Part of a small language model's weights.
Size: width 384, vocabulary 32000.
Architecture: untied embeddings, attention and MLP in parallel.
Training: a variant of Adam for these matrices, 5737 steps.
MLP neurons of a small language model. Each row is named by its layer, matrix (down: output weights) and neuron, and shows model dimensions 240-335. Each number is 500 + 50 x the weight over its row's rms, rounded and kept within 0 to 999. Numbers have three digits each.
Before each neuron's rows, "fires before" lists the tokens most often just after its 100 highest values on Wikipedia text that the model never trained on.

fires before: "|", " of", "\n", ";", " |"
L5.down431:515438580523490468539521509461456581572541471457518523506488473503458444555448503539555530426531543555522531497529465537477453572518420576562503583543497447524533498555611550536630502488512544514428463508492514605529503527470483461529488454462547551466521489481456515463548512583413462470

fires before: " |", ";", "'", ","
L6.down1522:510538515520419569486441524455517533466461570515405412477486510569564492533491418556486559456482477420475509590502457458491475513477522522498493486479535589473602440485442518511549481495440410508548486504562488510483476502483479532470493548529487495465471499502516523391539493568466514494

fires before: "-", "\n"
L7.down1269:500406446447464453522561520476552366559526454511448501477475477580515482502432492473549480513521484450587565530486438522445482451482448482520503487545541555489459524490488475438430474432524562551501501445495519534467528530413502521488475445567541531544538448471468568452514545519486423520

fires before: ":", " of", "s", "S"
L6.down567:494501458520458506491461469517481528487471460562461478511466467451503428463494490471460461455645528482451577499434460505477529525448518507455516427571555522483380463465488551500419517547544544514551541534448469503452523501556568419517457587497478574573564470569445462511522478536602589481

fires before: " |", "V"
L6.down1345:441559515572580555586546552531436478491493486464534407545605527424551511556476423505489532480450460534464495513554543470455474504507495484418502536419539477554544480490515476538474494556532476463396470475440457531445435462544635539499506635519548544411470471453464591476553447475492580393

fires before: " |", "\n", ")", ";", ","
L6.down40:440516477507522480430427534520479492519416465568471464468479490566496533437414475435493475459527515538488568439452520498422438546594513592524476494464487530556588568527485542490476526491495445500463561484449535540476581492535475497541442479467463480450463456394424488515471457522457383430

fires before: "s", "far", "re"
L6.down971:490513530456454546573483541393506512413473486572470447535467473531503492534352555526509476462573557386581458476509462471579457472447528443468602562504519466471502458438541540526490463428438448517530469505477529542529616536551475600447550574498464444419507568400435440431515503449491498492

fires before: " |", "th", " June", ".", ":", "rd"
L6.down1371:431584422512505506496486555520474554467455464487477442531465539424468439550529503542364528555482439431516439624467475538487457545515443518587473518497496627546511459456530482569545486375433497424451507460534526542477473531496566474611509440584593454573592522559507471436484480498504518479

fires before: "\n", " ", " a", "-", " and"
L7.down797:503471482466420492515416453561645488432535498478568534569501453583450472399540565464485499563544464547541553500477488434534479503527477573527495516419524549559450584555499593438505499467495531444576503523504454478491477535509482436582517465504559564625590474520473515426487490538472459471

fires before: ",", ".", " in", " and", " |"
L6.down1232:531510412511489541525592521524445475508533521456362524551460423443483478434454468460460568478523498529473533510465518552462482468479492565562456592461526477571508585507514545441481573516501504548493479562560517383521524540477566519533423482491514500528564505352604483538504501600536519513

fires before: "s"
L8.down592:497530515481544473593585474465432543571554612471526547496440461434513492486449514548568582551452467500552466431487488490478452440530537476433433481498441476517518439526541575405493510539480468473427527520429480571541464409494469506669467491533453509493525544464404494482499484574496557511

fires before: "\n", "-"
L7.down1521:441499493493468498476480518510517507613504563485452479450512578549499526427480497518515424442443465496520484584532604575458557532589430499464529558525473506491382562510435554433546499438541579474470410485462555392496447485520485476497508568510479483462449400402439547479524643535479542502

fires before: " |", " V", ",", ";"
L6.down314:496454518643503474480548519458418515467468486503528456438441502466526571413429462525570568516521531538438435576541500511539617531506470470518500580536485512419559502566489388565513526570532432483521529419553584535500503476522517518532535514505585478481547523556474578539452489630501550471

fires before: " |"
L6.down866:545560389459634402424541564490510396504455417460457490389470467478496430548443523541487487480476518523427463594551516510510618491506435521501434588513462475538603451447460529431520489462462490428577527480483492576558542492531507661606548525509539518619544530456424532462552464505454504438

fires before: " |", ",", "do"
L8.down1032:443566528607432459480457568514469440501491555486499541534498549575534503534508491479398576486546555546512475570500566383492459500489491472520524469433472376506566528537453599446519496611469381436511444494537524573503486505471498482382513442510499499509444450491493538450549491432517449489

fires before: "\n", " 11", " 10", " Ash", " Rama", " Ha"
L8.down288:553526452505553518532502589495422517486498567536519443471575432510602502448344469436495439398481518491442531418497555531521457568540617500569597558623524461511470430604512494519505483511420539485486420444544476488565559400437424426531464422468461562542487529504451528534467545535518435488

fires before: "\n", ",", ")", " (", " |"
L6.down1180:476538518494509475532492540436520549538457635503554522434525477522499527572443371459457550497503483477482423544435513471505478416498478424421472524521416485542534467508504547543465521441470556578534526403435504574543488601443576422514534554521462538544387529493482521574512495553452467418

fires before: "\n", " |", " 1982"
L8.down1460:474505559412509525464488515518534481472466453564565526527453500514629400585536580465522412452536537508504596587516471448512532594514430488519498491539535510491442487541443435649505425459542579469500390473518580491566448544522477615469461434608525516477424473447482568477501532571511520444

fires before: "s"
L5.down416:492504425560453491496466315534514462444459496528506486556583518500441553533547568509461491419453557480497541433475470536503491492462602472513488461405591438568593490509497550489458463575460444548542414426512424517408427525455440507444577533550554491528521563511441566566494492539559448480

fires before: "ing", "s", "ed", " of", "es", " a"
L6.down1129:453425540476564492467530539488513496492524646491559501478406559547444491396452509526404468507540542506436516436492434477430527502521602446387516498413532545575475520418444537461489463450513514527394533496528442572500437382528506492405471499454373587531534495484565385506598493535531498568

fires before: "\n", " |"
L6.down1535:518462517565469579465490604448446440447616563543522500471534510490525479492473543482435556560484458473509469568479507512494500429501552402446455499524478515529634503477502500518484579465514513399547571506434449509553494453543444556523497439498518599498399441519458456499575434518487380465

fires before: ",", " the", " it", " not"
L8.down1074:516465414503441474502532490439521578616485531472445628456558619528464531457491530528485507501477450482454493548480515524435549471466475498498558579486582511498522555475435491407493502515475521514458498536512559451464526423537513545510388483464592513481644482461461527475553440534507567437

fires before: ",", ".", "\n", " and", " of", " ("
L8.down821:499550513529447518498490418625457506505430478558518536507516513515437544546526411497613553550479529380582412531587454447467561565444543439466449515460462518516570455513561444497490464573533383373590549441514560441554497517498466611523526549585632461458458424448482483551554472439510561504

fires before: " |", ",", ")", " ("
L5.down1248:525514518470461413551498369508466517457517439526548446576516560447496511514567503455495584569529552530551584519511543571493465425508540475592452590527414453478556485558533447501481480533529523393442499541573532456538541569470519542439545515509553542497494465514530519465495559519471586525

fires before: " |", " m"
L6.down1218:541533483558473546494485420485412484498537503547553533508454427555490453517422523585440477465575483502523453536503470572540474501582534464476475456525475396531540531517503497543543446399496491424506569487482542506496559467463445571513445474544503512574464588470554450470537578492509402538

fires before: "-", "|"
L5.down872:552496540513535502491483499518571466589500524487495418496592540498489481523527470446466524421539466533504433598507494500511547438516419474469414476491576540449460447475540506501548550427498521518437489434580523567503469539462524460483475521553485505344508418501477454498525497632496565531

fires before: " |", " a", "\n", " /"
L8.down527:495475467477504445528524440483355370483489457534516536481426459538555462474556545490476468468480462445478515523554455456519502560444537535492507515496467480561461568453532566631429480360479517561553414539527406517465572603485483477489444517490483525396487460584483571449442486453527472512

fires before: "|", "\n", "-"
L5.down532:528531569476593467483491507470439410498565515521506528416496451531518504403494464440508462469519544538459464505564545540513507419537559501584470503462411433553509523469424506545443504548435481517449506455527601517491490476461496562461466436466431522545516551569496466426542530463366575508

fires before: " to", "ing", "ed"
L7.down237:489493590420449467567389513481495500613508603519494491388418422509473448485547590533469553397481528458398443448543495521606454439433506553466419449509506565591466438439481516464442505501439478524488537587532543495536571566594546563547479510413528502522415444502450488486544429563473489588

fires before: "\n", ".", ","
L6.down25:565507593465459489454497545561501519493459496461522492533441512526440518495512511395471503452465451611432502484548510527421481665538569555549531587524503464540490543517520537483552478504542466402554502464537515494572461448417517446480510499554460508491577435468442545442515524478531512605

fires before: " -", " |", " Ha", " \"", " Al"
L5.down244:433515558579309497565528400518513417516511482417488498484476473537521488556498499538554470486450493441544475523486582489486497370453468488429518441498479514475502523530525469476470516476499497461508520479414441544530442486465522525499443500512551454476377581481509548558560555500505477437

fires before: " of"
L8.down1507:535428416539492502381439447532507472460466629418538451454462432439448564488568394510524503483550492559477476462482542511480538473603510615441565513444464463552411523467527403467479464494522465520411496505441506588400543553515471473547444443528567424503451459533546509495639434469547522463

fires before: ".", ",", "\n", " (", " in"
L6.down1225:451528535518464460548547556426538441499444434536409471518556524447484477401578457649503507556498452477482495594444490508530533389496522450472510431516443483584513459469518547502468451490440526504466473404458472593516456501521480485480414530449553519432566435445453438553580501548474553668

fires before: "-", " |"
L8.down1283:541484465412493489546471515541537487531518414443564501468547522551515440575567431607404509521467470552553534556525575449454411550600550521496453433478514488580458479435489564548495470437495512473442477431432516523572463483464529380483416505480458498488532441466453504585494481501547552516

fires before: ",", ".", " to", " the", " and"
L7.down313:503619488508390573542481501446524522586464523574414533591509524463445500574469540514501489447482544505556451461477423485506493325581443495532477458539483456505578397464562499408527534448563463394509488498577555548512430423480507549505457458490559501467590489420461548495520487516553503427

fires before: "\n", ",", " |"
L6.down110:472502525505377527559497517568548465497499512479545475553616504563494430502592492569431585481497412581578536522476534482516462454504429491477478498464518397549533527543525476434496537475528517472530487552526445678511473606538584484516443522473519495493471468406491479593506515606543482494

fires before: "\n", "-"
L5.down571:513487559604499570480509521518508489688499555468530541522546471608542472472468525514568507521410470491510530496544539534475543475467467506476425516550508494598464474595509537398493487467522517465508494406481591512517434507505530444497523451452485533514550507434540517473465602502582519468

fires before: "-", "ing", "e", "es", "ed", "ate"
L7.down863:541532540461499549486497499500490570623505570524529520496450459538476526472515445477552547435530465490463454593481522459447543470430488482515501491541523500552385517470551455496439514371480586568412488457443579494495509532452456399491549425511494456433463518474485519587567527531421360483

fires before: "\n", ","
L7.down1524:520537553536485558446613450497609473707512514502407553593563477489496463438461506443509524537472573453470539495567454520469516574480488465563510622535524438557376498494460507459428532482526515453498455456512534517492395567563433542500511459465552528553564454431466536542551495622622533476

fires before: "E", "N", " W", "W", " CE", "V"
L8.down1250:515503473503517470447530505494427434427578555496518479497495543532474395431454445544538530432481459546598559529495489435410427456532453464428548515500494473568533534501555441520519495533520538529547350513441475503552498425470508517497455600536504492510544517507444431405486478547567510460

fires before: " |", ";", ":"
L8.down704:565443497526505518525489509462406448562535492627500505400549497531465517480406407462518507415481394529620478508475557405495443472529522544548508474481480555542537537491527524528561575488502512490416481465486482453458574458447550564501502560513510514525554461564567472547448578519467546560

fires before: " |", " was"
L8.down1057:523457524519505492477486564569460500577472422493483505500538490549470459553499520530407453446516518508468499556561486505503495533525614499506458485502537448489445536548485470408555539533564456567457477515540629547494488499454396500455568390492361473548558522499513586466417561522534508564

fires before: "s"
L7.down504:527481443493555424570492488580520453494522487495526457505523474442500519504525531535451520450473558463493469610515491551453518424486546455505431494499463486456507552476522462441495442447450493606507505541537517471474537519498453459506427527538489520463407515503321535488485606548564554493

fires before: "s"
L6.down441:510514418452539499488507455530479480480536505438431540521495498486470449496390563520455531533491512523556448579500566438425444391545484404573565531514495479494543445415499514473473426452462495557467506483574455512563569428545549494492425531612501576501432453477366420550507547470440548414

fires before: " |", " m"
L7.down145:676377496465512492514465452408488530500448537533495516468488575409447498464567440548566539501472453520515540503547423533461492562492561529484425423503557513603443490455646577445545538470449491479575505503467477577490459478430448561472434398500490487513535479504505463517454444575395533474

fires before: " |", ";", "\n"
L6.down980:592484480504565595451592548566457446602508460465475547556611514474489426455486460522460548451531516417555567568502554470541634443493439427506520455421488501535526518434426495461543439364547592453530429449512530571511482470617411520529464493511436547459480508403453559514478504504502512486